Weights of a small GPT-style language model, trained from scratch on English Wikipedia.
Size: 11 layers, 5 heads of 64.
Architecture: LayerNorm before each block, learned positions, biases, untied embeddings, attention and MLP in parallel.
Training: 1408M tokens, 10944 steps.
MLP neurons of a small language model. Each row is named by its layer, matrix (up: input weights) and neuron, and shows model dimensions 48-111. Each number is 128 + 32 x the weight over its row's rms, rounded and kept within 0 to 255.
After each neuron's rows, "fires after" lists the tokens most often just before its 100 highest values on Wikipedia text that the model never trained on; "fires on" lists the tokens most often at its 100 highest values on Wikipedia text that the model never trained on. A number after a token or word is its count.

L5.up698 [ 90 126 132 114 177 151 184 125 140 118 118  87 122 112 126 101 129 128 154 151 101 133 140  85 100  96  79 157 193 107 136  91 107 158 144 142 156 157 127 136  73 137  98 113 161 193 118 150 142 150  86 128 130 108 124 183 160 156 140 183 131 127 146 145]
fires after: " P" 23, " p" 11, " v" 9, " pr" 7, " n" 7, " N" 6
fires on: "os" 15, "im" 14, "il" 10, "ad" 9, "et" 8, "ts" 6

L4.up1858 [124 143 138 108 151 123 182  76 138 177 131 121  31 116 128 131 189 101 142 119 148 117 108 193 127 156 136 125 112 126 202 139  59  90 132 156 121  93 153 134 130 132  90 147 109  84 102  86 128  35  90 159 140 141 190 116 102  96 132 161 138  89  67 105]
fires after: " the" 30, " The" 19, "g" 7, " g" 4, " N" 4, "it" 4
fires on: "ater" 16, "at" 12, "ing" 11, " following" 8, "ether" 8, "ween" 5

L5.up1431 [ 98  63 145 152 122 109 158 102 206 150 150 132 166 157  62 105 113 147  98 136 153 162  93  78 154 150 165 102 143  95 157 117 167 120 189  94 146 133 120  98 120 163 134 113 119 130 108 135 129 172 140 138 111 157 162 116 135 111 115 123 134 132 125 131]
fires after: "C" 19, "A" 17, "S" 16, "R" 13, "G" 10, "P" 9
fires on: "l" 44, "eg" 7, "r" 7, "c" 6, "o" 5

L5.up416 [116  80 138 154 121 133 159 172 166 135 142 104 158 189 132 105 147 141 161 131  87  87  86 120  58 136 158  81 151 131 112  90 190 131 105 142 171  48 100 137 111  86 161 152 124 178 160  75 105 145  59 131 103 128  83 149  76 121  81 117 150 122 130 167]
fires after: " w" 13, " W" 12, " sp" 9, " t" 7, " S" 6, " n" 5
fires on: "ind" 21, "ight" 14, "ue" 7, "ex" 7, "ons" 5

L5.up354 [169 107 134  87 163 104 143 119  32  96 154  99 146 128 152 139 138 105 140 163 152 129 189 143  88  80 199 125  71 123 139  44 135 118 143 132  49 114 146 125 137 110 124 173 171 108 142 160 139 165 139 176 101 139 138 124 164 111 125 143 151 162 140 123]
fires after: "ro" 11, " Co" 10, " pro" 9, " trans" 8, " e" 7, "ol" 6
fires on: "in" 15, "ch" 14, "g" 14, "t" 10, "d" 9, "du" 8

L4.up1919 [138 147 159 177 116 155 172 105 116 113 162  87  92  30  92 127 162 147 124 104 188 104 149 127  82 137  84 187 127 116 126  65 173 142  71 157  86 139 179 104 165 184 109 159 195 160 115 125  78  61 149  87 122 102 162 109 122 140 180  77 141 133 135 123]
fires after: " T" 20, " b" 11, " g" 9, " V" 6, " G" 6
fires on: "own" 24, "ond" 13, "ic" 12, "as" 5, "ank" 5

L5.up359 [ 57 135 126  91 125 101 149 148 155  76 111 139 112 140 159 107 150 122 196 115 139  86 115 148 148 137 145 148 118  81 176 131  80 155 164 150  94 160 163 122 173 174 129 139  91 142  75 114 162 126 128 178 154 111  72 120  90  84 128 153 137  92 148  93]
fires after: "op" 18, " ab" 14, " ob" 10, " com" 9, " comp" 6, " d" 6
fires on: "er" 27, "s" 20, "ed" 8, "mer" 8, "ared" 6, "e" 6

L4.up706 [158 142 132 130 208 129  69 107 177  94 109 139 201 132 176 124 136 197 144 116  99 171 135 143 129 136  65  74 117 116 122 141 172 104 187 207 174  96  84 163 107 108 154 162 152 103 114 100 154  83 134 106  69 180 169  86 126 122 113 140  80  87 115 100]
fires after: "," 22, " along" 14, "ed" 12, " feat" 7, "g" 4
fires on: " with" 57, " by" 17, "ment" 4, " which" 4, "ures" 4

L5.up748 [114 121 101 141 143 144 130 169 166  71  85 180 152  89 134 100 130 170  84 101 181 223 163 154 138 140 184 156 117 107 144 135  92 118 139 149 102 154 130  88  93  86  93  94 157 133 103 123 171  50 130 186 179  86 128 151 147 131 123 119 141  96 130 112]
fires after: "," 31, " known" 9, ")," 5, "ular" 4, "n" 4
fires on: "ly" 25, " as" 9, " also" 7, " in" 6, " which" 6, " along" 5

L4.up1762 [171 188 159 185 168  78  95  63  94 124 160  96 125 126  65  79 101 183 144 147 150 136  73 132 132 184 103 107  92  86 120 118 126 111 177 148 195 119 125 112  88 125 188 113 122 183 152  92 148 137 123 124  80 172 109 158 175 113 147  99  88  83 178  91]
fires after: " com" 14, " Cl" 9, " F" 8, " occ" 7, " t" 7, "l" 5
fires on: "ub" 23, "ather" 11, "up" 8, "e" 8, "es" 6

L4.up1198 [ 94 115  68 156 153 126 156 133 118 149 115  83  91 100 138 132 137  93 124 139 129 143 174 172 113  71 144 144 133 138 144 158 146 170 145 147 160 145 105 158 125 115 165 115 162 125 196 178 159 162 114 122 125  46  98 118 135 132 187 187  84 136 136 144]
fires after: " In" 21, " in" 10, "ac" 9, " produc" 6, " Phil" 5
fires on: "stit" 32, "hed" 8, ":" 7, "i" 5, "ipp" 5, "er" 5

L5.up1511 [136 150 158 122 122  81 138 110  93 158 129 117 123 114 144 139 179 143  70 126 151 114 139  74 125 114 169 175 146  62 115 157 104 125 141 136 111 128 168 113 141 179 156 110  66 121 141 124 156  98 150  90 145  95 109 184 187 126 187  93  99 130 145 159]
fires after: "at" 22, " stat" 12, " S" 9, "ut" 8, " acc" 5
fires on: "om" 20, "ter" 13, "ist" 12, "en" 9, "ub" 9, "it" 5

L2.up1548 [144 153 146 148 169  64 100  66  99 120 112 105 125 142 117 207 149 118  95  80 107 159 116 142 126 100 107 112 185 157 110 103  83 128 139 155 122 118 160 154 119 181  87 134 123 139 118 137 183  90 150 132 158 151  56 137 154 180 110 175 108 144 146 139]
fires after: " pro" 20, " the" 16, " Rep" 12, " P" 9
fires on: "duction" 26, "ublic" 22, " same" 16, " single" 11, " This" 4

L4.up766 [ 90 146 140 128 138  89  89 168 101  90 154 102 135 151 190  98 109 158 131 139 155  96 134 129 132 105 126 130 113  92 100 156 151  98 110  91 152 159 105 148 185 189 186 151 149 146 152 103 149 175 151 128  70 136 173 122 158 118 158 173  86 104 114 114]
fires after: " inv" 19, " p" 15, " v" 13, "ain" 6, " gu" 6, "er" 5
fires on: "est" 29, "ide" 14, "ter" 9, "ain" 9, "il" 6, "ry" 6

L4.up304 [162 116 154 105 123 118  87 151 125  88 111 112 146 142 110  81 128 129 139 132  72 117  80 119 149 183 108 189 127 141 109 119 158 168 140 147 133 120 166 107 156 110 119 107  97 153 115 159 179 164 164 118 124 181 182  49 113 158 112 129 107 119 229 164]
fires after: " L" 51, "L" 6, " La" 6, " l" 5, " term" 4, "ook" 4
fires on: "in" 37, "ind" 6, "ud" 5, "ur" 4

L4.up1125 [ 81  96 143 143 159 142 115 152 157 118 115 117  89 112 107  33 203 155 133 135 148  77 116 139 122 109 101  79 139  72 102 102 144 144 111  93 141 152 121 106 126  99 105 134  96  72 169 141 188  84 131 225 114  99 145  99 141 147 113 145 160 187 151 128]
fires after: "\n\n" 19, ")\n\n" 14, "/" 5, " |\n\n" 5, "op" 4, " per" 4
fires on: "=" 34, " =\n\n" 7, "oun" 6, "for" 4, " per" 4

L2.up1723 [110  74 134 188 144 133 127 159 158 139 152 166 166 117 195 127  71  89 128 171  88 122 168 178 156 137  78 126 157 129 107 118 158 140 125 194 102  97 168 176 127 107 107 111 105 144 135 101 133 103 103 114  86  89  97 162 135 149 108 103 158 176 132 132]
fires after: " |" 43, " the" 7, " col" 6, " M" 5
fires on: " —" 43, "lege" 8, "uss" 7, " song" 6, " record" 5

L5.up1749 [140 135 208 168  85 156 130 109 137 109 132 127 127 165 146 117 115 107 116  94 110 166 147  87  88  73 155 165 123  92 132 130 156 144 156 195 141 159 115 172  88  91 116 122 143 124  79  92 125 116 113 168 120  88 119 106 123  99 125 113 132 153  97 132]
fires after: " m" 21, " M" 15, " o" 12, " f" 12, " Y" 9
fires on: "ak" 14, "as" 12, "y" 12, "our" 7, "ater" 5, "uss" 5

L5.up1292 [130 104 164 187 175 114 171 133  99  64 137 112 131 100 159 131 162 107 151  96 109 125 196 154 133 152  92 134  78 195 118 133 113 114  84 171 145  89 133  57 119 101 102 139 112 121 158  58 146 127 142 155 117 116 158 119 151 132 121 101 114 201 166 140]
fires after: "re" 12, " t" 10, "z" 9, "s" 9, "S" 8, "ud" 6
fires on: "he" 16, "h" 13, "io" 12, "le" 10, "ext" 9

L5.up910 [122 154 171 146 152 103  85 137 174 158 117 114 154 141  82 164 130 161 106 123  78 124 142  76  68 128  50 163 106 134  75 144  83 160 105 135 164 214 113 165 160 105 106 166 110 177 106 149 136 132 174 112 107 150 172 157 106 185 118 165 142 119 187  70]
fires after: " M" 20, " m" 14, " em" 13, " ph" 6, " f" 5, "eth" 4
fires on: "F" 11, "od" 11, "ot" 10, "erg" 7, " l" 6, "uch" 5

L4.up1677 [125 152 102 149 189 111 169 129 137 100 121 127 118 126  72  89 119 166 152 112 146 103 157 155 149 168  69 123 135 142 164 122 156  30 142 128 123 115  84  98 122  92 140  79 168  92 113 108 127  88 103  94 114 135 119 145  91 142  95 114 121  25  87 205]
fires after: "," 50, " t" 6, "j" 6, " At" 5, "ac" 5
fires on: " and" 43, "urn" 7, "hed" 5, "l" 4, "ound" 4

L4.up465 [145 216 130 104 122 122 150 126 110 153  86  76 143 131  91 123  83 137  98  88 120  93 104 114 126 107 130 115  80 145 168 136 134 102 135  95 121  82 134 167 124 167 167 185  96 107  98 121  86 125 110 180 125 119 178  84  47 140 148 171 120 126 142 133]
fires after: "+" 22, "0" 13, " d" 5, " ar" 5, " im" 4, " And" 4
fires on: " |" 17, "0" 13, "med" 9, "ub" 5, "rew" 5, "ed" 4

L5.up1210 [162 106 109 136 101 154 140 128 122 109 135 159  89 218 148 126 141 150  82 105 129 115 125 166  77 156 163 127  77 128 110 125 110 192  90 122 115 112 112 151 107 150 174 145 105  86 122  98 140 128 121 144 126  49 116  68 189 145  87  96  93 121 136  62]
fires after: " r" 21, "ount" 13, "il" 11, " tr" 7, " R" 7, "or" 7
fires on: "ou" 15, "ad" 15, "et" 9, "ight" 7, "ing" 6, "ed" 6

L5.up1856 [115 125 118 154 140 135 101 149  81 105  96  91 138  86 122 142 129 170 112  71 139 121 150 122 111 131  57 128 175 136 159 163 222 105 153 121 119 124 116  94 146  86  90 155 118 146 119 156 180 140 123 103 132 147 152 170 129 155 144 128 153 121 107 128]
fires after: " be" 26, "he" 13, "b" 12, "eb" 5, " Be" 5
fires on: "m" 21, "h" 13, "g" 12, "e" 6, "o" 5

L4.up981 [ 13 178  87 175 133  89 119 152  54 156 180  97 140 133 152 123 114 108 191 124 107  93  62 151 151 115 115 140 156  85 124 151  97 121 146 121 161 105  79 102 143 101 149 131 164 161 118 106  88 125  94 150 116 136 112 149 144  78 114 120 198 170 114 106]
fires after: " in" 21, " In" 19, " K" 17, "ters" 6, " int" 6
fires on: "n" 27, "j" 10, "ect" 6, "ent" 5, "g" 5, "el" 5

L2.up1052 [ 90 172 129 141 104  75 142 141 152 156 119 162 112 143  80 110 134  91 105 106 187 109 124 136 165 111  68 113 150 162  84 137  98 121 133 100 121 152 103  65 134  87 110 139 122  22  97 132 161 110 125  69 170 160 170 104 127 102 107  98 183  73 152 114]
fires after: " |" 27, " C" 10, " c" 8, "F" 5, " football" 4, ")\n\n" 4
fires on: " +" 27, "andid" 16, " season" 16, "ollow" 6

L4.up288 [ 73 109 201 158 138 138 122 149 144  98 184 102 112  70 115 107 155 177 130 154 170 125 147 139 115 101 193 161  99 126  94 112 116 135 110 122 174 100 104 130 133 130 152 114  82 190  94 104 136 100 123 148 142 121 102 100 173 137  84  95 123  91  83 195]
fires after: " A" 19, " N" 18, " sub" 8, " con" 7, " n" 6
fires on: "th" 24, "st" 10, "anc" 6, "est" 5, "ven" 5, "vent" 5

L4.up1016 [106  78 139  94  88 132  69 112 124 128 145 115 160 134 122 150 120 198  96  47 163 150 105 128 132 151 144  93 158 119 129 121  98 121 180 162 140  73 158 110  85 169 201  91  83 101  86 150 160 135 125 210 108  82 146 183  91 160  61 152  80 156 124 126]
fires after: " (" 35, ")" 14, "H" 10, " H" 4, " \"" 4
fires on: "istory" 14, "re" 13, " is" 13, "d" 9, "age" 4, " was" 4

L5.up1256 [147 143  67 183  93 146 119 100 147  71 117 126 110 159  79 100 139 129 152 103 141  81 117 145 102 167 128 134 193  74  99  82 137 114  69 129 121  79 144 112 156 103  86 137 100  74 118 107 142 161 145 153 160 108 194 116  80 150 140 145  73 104 106 142]
fires after: "andid" 17, " Mar" 13, "op" 8, "or" 7, "id" 6
fires on: "s" 17, "ate" 10, "ates" 7, "av" 6, "ine" 5, "ere" 5

L4.up678 [101 138 136 169 168 124  95 137 152 120  93 122 137 129  39  99  99 134 122  67 163 168  81 160 106 153 104 167 189 186 152 173  83 130  94 145  85 135 122 125  96 132 102 176 141  59  87 109 126 120  73  97 130 140 116 125 143  99  89 160 102  93 116 195]
fires after: " and" 47, " wh" 19, "," 16, ";" 7
fires on: " the" 16, "at" 14, " while" 10, " this" 9, " his" 7, " it" 7

L4.up174 [139 109 115 111  62 116  94 111 163 125 137  93 105 121 136  98 162 133  57 106 207 130 107 128 111 184 126  75  51  97 108  78 136 132 170 141 116 119 140 127 132  93 143 194 107  82 111 124  77 147 120 145 166 142 145 135  68 158 154 110  73 161  57 138]
fires after: " B" 13, "b" 11, " L" 11, " l" 10, " b" 9
fires on: "y" 16, "r" 10, "ut" 10, "il" 9, "ac" 9, "av" 8

L4.up371 [185 183  63 143 153 139 153  74 128 128 111 140 129 136 137  88 160 182 120 152 137  76 114 131 120  66 149  50 149  78 109 143 102 135 163 118 142 131 127 123  64 153 115 135 117  93 100 156 142 149 150 172 110 138 104 115  96 119 175 155 108  86 156 137]
fires after: " D" 20, " d" 13, "D" 10, "ate" 5, "==" 4
fires on: " |" 18, "1" 11, "on" 10, "ist" 6, ":" 5, "ated" 5

L2.up1810 [123  65 129  99 148  98 177 155 118 175  64  70 103 228 118 132 129 188 131 139 178 159 149 136 135 147 125 139 136  41 135  99 152 143 111 170 122  81  83 174 116 153 201 158  79 105  46 157 147 109 124 151 147 140 117  99 114 173 144 127 124 173 143 143]
fires after: " |" 36, " " 27, "s" 6, "als" 5, " D" 4, " L" 4
fires on: " |" 57, " " 36

L4.up729 [115 100 104 114 139 141 188 129 119 127 143 147 160 107 126 150  95 104 114 131 107 117 155 122 142 157 147 159 139 137 134  97 140 162 130 107  74 119 112 164 132 114  79 155 132 174  96 135  90 117 155 154 188 129 157 149 143  76 168 158 114 190 104 137]
fires after: " in" 18, " w" 12, "ra" 11, "u" 8, " offic" 6
fires on: "it" 24, "ic" 8, "ters" 7, "ate" 7, "ial" 6

L5.up1234 [111  82  91 123  99 131 143  54 157 145  66 146 160 125  69  99 123 179  80 114 136 139 151 105 133  78 154 175 124 141 173 137  87 136 146 193 117 114  49 205 125 119 121 164 104 108 149 110  86 121  78  53 133 189 194 105 170 132 116 185 191 197 133  94]
fires after: " lead" 15, " r" 14, " R" 13, "at" 6, " e" 6
fires on: "io" 12, "ers" 12, "ing" 8, "o" 7, "very" 7, "er" 6

L5.up1185 [ 91 135 100 137 130  96 166 105 159 147 101 114 137 144 102 103  95 127 107 126 123 143 121 118 111  98 124 123 105 140  85 106 107 104  99 211 134 188 116 164 118 169 126  95 139 125  99 131 143 104 128 101 150 164 131 187 153 105 176 134 102 147 149 152]
fires after: " |" 46, ";" 10, "mp" 6, "ist" 4
fires on: " " 60, "ics" 10, " the" 4

L4.up1053 [119  87 154 190 157 150  86 155 138 165  71  24 112 117 155 156 143 133 145  99  79 148 158  86 113 165 127 135 130  91 110 107  98 102 130 143  79 121 123  76 108  85 169 160 135 163 119  77 180 119 132  61 139 124 162  89 155  92 164 142  84 151 121 160]
fires after: " (" 21, " re" 16, " Re" 11, " " 6, "g" 4
fires on: "in" 18, "le" 11, "ics" 6, "ad" 6, "an" 5, "ins" 4

L5.up494 [ 92 170  66 111 115 125  66 176 103 159 102 103 104  86 191  87  80 153 148 108  78 185 188 164  97 110 102  97 125  94 115  52 153 112 133 149  94 131 110 113  79 132 148 134 126  81 172 110 158 124 149  69 132 106 120 115 106 156  76  61 145 133 225 144]
fires after: "re" 33, " Re" 17, "le" 10, " ro" 10, " pro" 7, "ro" 4
fires on: "le" 35, "b" 9, "as" 8, "du" 6, "g" 4

L4.up1566 [145  83 217  89 121 159 129 145 136  72 125  91  95 141 137 118  69 133 130 115 122 129 133 112 136 113  99 119 136  78  78 139 100 139 194 133 130 104 124 130 187  88 159 178 150  84 172  87 101 121 129  95 151 182 117 142 109 171 155 159 138 131 140 105]
fires after: "b" 16, " w" 14, " W" 11, " out" 7, " sign" 7
fires on: "in" 21, " of" 8, "l" 8, "ific" 7, "ick" 6, "ward" 6

L4.up1153 [109 106 102 121 104 149 104 153 108  80  90 108 180 156  82  86 148 147 172  92 163 139 126  72 130 132 103 115 178 105 136 120 153  55 132 200 120 155 152 148 172 169 137  65 168 198 144 122  95 216 141  75 131  76 163 185 168 133 131 164 123 125 123 120]
fires after: " W" 17, "W" 14, " w" 11, "w" 8, "o" 7, " p" 5
fires on: "ind" 18, "h" 12, "e" 11, "ir" 10

L4.up1018 [173  92 126 163 188 141 103  78 149  51 115 118 103 144  89 111 176 160 186 131 149 146 142 125 147 141 120 106 136 114 135 141 169  60 149 189 165 138 118 151 156 127 147  18 123 137 109 155 149  61 159 126 159  85 152 183 124 163 150 163  71 143 147 143]
fires after: "ino" 13, "o" 12, " p" 11, "u" 7, "man" 7
fires on: "is" 19, "ce" 7, "oint" 6, "y" 6, "oin" 6, " name" 6

L4.up1276 [147 199 129 153 136 172 141 116 125  96 118 136  95 108 110 164 128 145 142  70 180  82  58 139  83  63 166 144 174  68 108 120 143 121 169 177 153 157 127 194  94 144 157 163  99 127 111 122  86 101 161 138  97  93  94  68 105 101 154 129 206 106  91  66]
fires after: " b" 12, " t" 10, " T" 10, " c" 8, " B" 7, "it" 7
fires on: "ank" 21, "ele" 14, "ure" 8, "ard" 5, "o" 5

L5.up540 [153 104 104 114 100 130 126 134 159 165 130 125  96 104 127 125 114 176  93 108 109 137 157 162 117 105 120  65 140 124  94 127 174 137 139 176 171 181 143 172 148 125 144 158 109  70  94 143 142 144 178 150  94 148 164 115 113  99 117  80 149 118 146 112]
fires after: " Fran" 17, " Thom" 15, "19" 10, " he" 9, "ep" 8, "18" 6
fires on: "as" 18, "k" 13, "ur" 9, "h" 8, "est" 6, "me" 5

L4.up353 [145  83 136 134 126 147 153 142 132 116 160  90 113 127  80  35 144 153 139 132 122 148  98 103 167 155 117 104 111  91 105 141 159  93 100 136 185 148 181 105  97 147 119  83 109  90 102 153 209  93 103  92 210 131 146 153  73  70 130 183 157 155 147 161]
fires after: "S" 21, "C" 15, "P" 10, "A" 8
fires on: "l" 17, "e" 16, "c" 12, "h" 10, "ording" 6

L4.up419 [112 151 107 111 147 123 140 161 162  97 118 106  46 123  55 145  89 195 137  88 111  91 126 133 164 143 183 155 179 174  75 149 146 144 120 120  71 144 166 145  97 153 149  88 208 116 122 162  80 102 131 113 158 124 177 152  68 135 147 126 163 151 129  90]
fires after: "," 81, " A" 5
fires on: " with" 40, " " 29, " where" 9, "h" 5, " as" 4

L2.up246 [ 99  86 151 151 175 129 130 138 136 107 140  83  38 108 145 145 182 243 136 224 107 105 138  89 175  87  86 109  79 103 117  77 111 124  98 123 204 133 135 139 124 148 101 120 162 135 108  53 152 137 135 133 155 129 113 116 140  97  94 156 120  88 173 117]
fires after: "\n\n" 24, ")\n\n" 15, " O" 9, "ou" 8, " |\n\n" 6, " bro" 5
fires on: "=" 40, "ther" 32, "==" 11, "-" 5, "ara" 4

L4.up1091 [103 146 128 124 151 119 114  75 111 121 118  89 157 133 154 109 121 135 164 105  78 105 145  97  79 111 114 121 152 140 138 176  69 134 170 132 109  57 123 172 138  99 155 108 124 108 152  85  53 149 145 108 163 157 145 163 138 108 119 146 170 155 154  90]
fires after: " d" 17, " D" 15, " m" 11, " he" 5, " h" 4, " se" 4
fires on: "on" 18, " of" 13, "ir" 12, "ons" 9, "arried" 9, "en" 7

L5.up525 [157  91 158 149 132  74  96 135 163  64 182  95 127 186 146 104 140 125 151 107 106 112 106 137 120 119 195 128 120 124 129  94  78 105 183  99 135 137  88 111  64 123 104 168 136 115 168 140 137 141 117  77  95 120  63 128 124 132 162 127  87 137 120  75]
fires after: " G" 13, " Le" 12, " L" 11, " P" 9, " Me" 7
fires on: "g" 21, "F" 12, "an" 11, "A" 11, "f" 9, " |" 6

L2.up1470 [120 154 141 188 103 151 144 135 137  90 132 121  99 173 110  96 137  89 162 105 115 118 136 177 105 126  76 105 133 151 125 161 110   6 120 160 149 175 138 137 122 118 128 127 180 116  92  71 132 150  75 138 112 149 106  67 131  89 160 144 143 182 136 130]
fires after: ")\n" 17, "\n" 16, " Al" 6, " p" 6, " g" 5
fires on: "-" 42, " =\n\n" 6, " fin" 6, "oin" 6, "ames" 5

L4.up433 [132 157 157 128 157  76 137 156 188  89 122 101 151  97  98 160 159  94 112 103 144 203 153 151 163 112 172 130 110 110 115 207 114 138 128 136 169 107 160 172 104 164 146  92  55 107  99 116 144 144 148 149 137 152 122 180 165  82  96  81 179 121 140 137]
fires after: "v" 20, "r" 14, "t" 6, "sc" 5, " del" 5, "ary" 4
fires on: "is" 15, "ur" 11, "ore" 11, "es" 8, " of" 7, "iver" 6

L4.up1289 [ 87 116  64 158 135 145 170 109 174 116  83 171 178  89 126 131  90 132 127  66 100 156 143 133  99 132 132 123 151 123  98 158 143 120 132 167 155  97  78 132 100  68 115 121 135 101 105 102 157 103  90 159 122  89 170 150 156  81 112 140 177 113 165 173]
fires after: "," 29, "ed" 11, "ared" 5, " found" 4, " l" 4
fires on: " which" 14, " by" 12, " who" 11, "ing" 8, "ike" 7, " in" 6

L2.up356 [ 71 154 144 105 146 159 157 117 131 127 100 150 151 108 171 187  91  79 122 154 100  65 160 148 143 138 159 107 134  83 127 107  87 149 166 160 107 145 134 135 116 130  73 166  60 135 151 191 190  88 159  95 156 111 133 142 125 116  80 138 151 126 172  76]
fires after: " |" 48, " O" 5
fires on: " —" 46, " and" 12, "pen" 6

L4.up816 [ 32 125 103  72 160 111 119 140 119  87  85 172  90 127 119 130  95 166 120 134 148 150 142 165  46 138 135  80  81 150 157 154  89 126 124  80 165 134 133  87  89 172 134  91 120 136 186 115 135 116  89  91 127 105  73 106 155 147 121 126 104  95 129 107]
fires after: " R" 18, " C" 12, " r" 11, " J" 11, " v" 6
fires on: "ight" 15, "et" 14, "ant" 8, "ient" 8, "ent" 8, "ice" 7

L5.up407 [133  95 120 101 140 175 141 140 148 130 101 167 131 114 121  90 132 172 113 102 132  89 175 102 114  87 138 115 138 136  88 200 146 127 133 161 105  95 176 188  91 102 168 105 116 175 113 188 147 131 147 198 133 111 158 136 122  92 103 185 216 126 106 120]
fires after: " is" 29, ")" 24, "," 6, " was" 6, " C" 4
fires on: " is" 35, " a" 26, " was" 17, "re" 10, " an" 9

L2.up249 [ 82  67  93 143 105 120 147 159  36 111 113 102 157 144 198 125 153 165 176 127  91 117 117 126 123 129 151  49 151  83 117  98 128  77  83 185 104  92 149 145 128 115 179 166 137 106  48  65 142 129 178 121 120 149 133 192 114 134 154 162 177 184 205 101]
fires after: " " 21, "0" 15, " |" 10, ")" 9, "2" 6, "1" 5
fires on: " |" 47, "0" 10, " —" 9, "19" 8, ")" 8

L4.up240 [104 159 165 119 116 156 108 142 150  92 113 130 123  76 175 124 168  94 136  77 123 139 155  87 110 145 127 112 121  96  71 108 160  89 126 148 172 122 173 124 213  95  68 136 120 121 126 161 183 118  79 175 120 115 145 185 148 152 171 122 122 120 142 145]
fires after: " O" 23, "ol" 18, "il" 13, "it" 5, "A" 4
fires on: "ver" 22, "ther" 8, "ar" 6, "ive" 5, "ut" 5, "in" 5

L5.up1321 [138 115  91 190 145  55 191 106 150  37 106  91 157  76 119 124 109 138  68 150  85 151 155 184 121 121 109 119 138 102 120 127 158 125 155 133 138 113 126 140  96 102 112 128 113 130 130 123 148 151 121 136 153  84 110 115 159 168 144  87 155 107  94 146]
fires after: "," 44, " known" 14, " (" 7, "u" 5, ")," 5
fires on: " as" 19, " a" 15, " to" 10, " called" 8, " the" 8

L4.up199 [143  51  78 142 178 146 131 144 102 102 109 119 174 159 156 181 123 162 156 159 102 129 137 143 105 163 119 145 134 105 149  84 122 138 122 150 104  94 115  98 105 135 174 155 195  79  93 143 107  90 166 130 164 127 126 140  67  49 162 142 136 120  80 139]
fires after: " " 32, " re" 14, " ev" 9, " \"" 5, " up" 5, "red" 5
fires on: "en" 13, "enc" 10, " to" 9, "ar" 6, "ident" 6, "ad" 6

L2.up949 [134 112  26 175 158  48 167 159 154 103 131 168 109 126 183 143 143 122 170 156 162 112 121  74 127 146 160 163 132 130  88 139 155 118 104 151  88 105 101  48 125 156 150 138 134  81  61 109 142 144 145 110 134  92 163  87 145 125 117  84 122 129 135  99]
fires after: " " 62, " (" 6, "–" 6
fires on: "18" 42, "17" 13, "15" 7, "16" 6, "13" 5

L4.up1725 [213  28 123 120 136 157 148 161 116 132 126 108 119 118 167 129  97 167 153  82 135 122 111 140 102 121  68 147 116 104 162 122  95 125 135 130 127 125 114 142 122  89 148 129 127 163  77  59 123 125 197 163 145 149 123 134 104 158 114 120 126 175 111 142]
fires after: " re" 19, " D" 11, " d" 10, " due" 8, "red" 6
fires on: " to" 27, "en" 7, " more" 7, "in" 6, "ven" 5

L4.up1025 [135  89 184 104 120 159 109 164 129 148  90 135 125  92  64  88 156  88 196 133 116 192 140 113  87 116 115 155  62 121 107 103 133 109 129 143 155 161 112  88 116 160 169 159 168  99 139 153 132 110 126 135 121  70 152 102 108 205  97 126  69  60 129 119]
fires after: " N" 27, " one" 19, " n" 13, "N" 5, "ack" 4, "ver" 4
fires on: " of" 24, "ort" 19, "otes" 11, "ot" 10, " medal" 5

L5.up1734 [121 184 124 141 114  84  94 128  76  65 134 124 148 151  99 118 152 171 122 148  98 175 147 141 119 176  95 140 109 128  51 123 138  95 130  96 138  76 128 149 141 135  88  32 158 124 159 140  86 164 146 102  96 166 112 149  87 123 154 100 140 145 123 162]
fires after: "ot" 22, "it" 20, "A" 9, "j" 6, " A" 6, "ess" 4
fires on: "ent" 11, "s" 9, "a" 9, "e" 8, "or" 8, "th" 7

L4.up1745 [162  58 118 162  76 172 147 126  88 134 122 137 122 103  92 115 138 176 223 117 164  89 152  69 135 161 103 105  91  90 177 121 112 143 185 116 125 127  95  65  83 163  89 169 137 192 133 144  71  89 133 144 127 105 100 164 118 119 146 122 135  88  55  93]
fires after: " D" 29, " d" 21, "D" 6, " com" 5, "l" 5, "pp" 5
fires on: "on" 31, "ou" 15, "ad" 11, "mer" 9, "op" 5

L5.up1327 [140 146 181 141 137 112 198 131 121 116 112 165 113  79 124  95  74 110 137  92  87 160 123 108  66 116 164 128  76  99 153 138 132  99 144  99 119 141 178  96 127 154 118  94  91  95 127 135 153  82 137 162 140 120 177 105 166 140 121 193 165 129 155  52]
fires after: " g" 31, " t" 29, " m" 12
fires on: "ake" 30, "et" 10, "akes" 7, "aking" 6, "iving" 5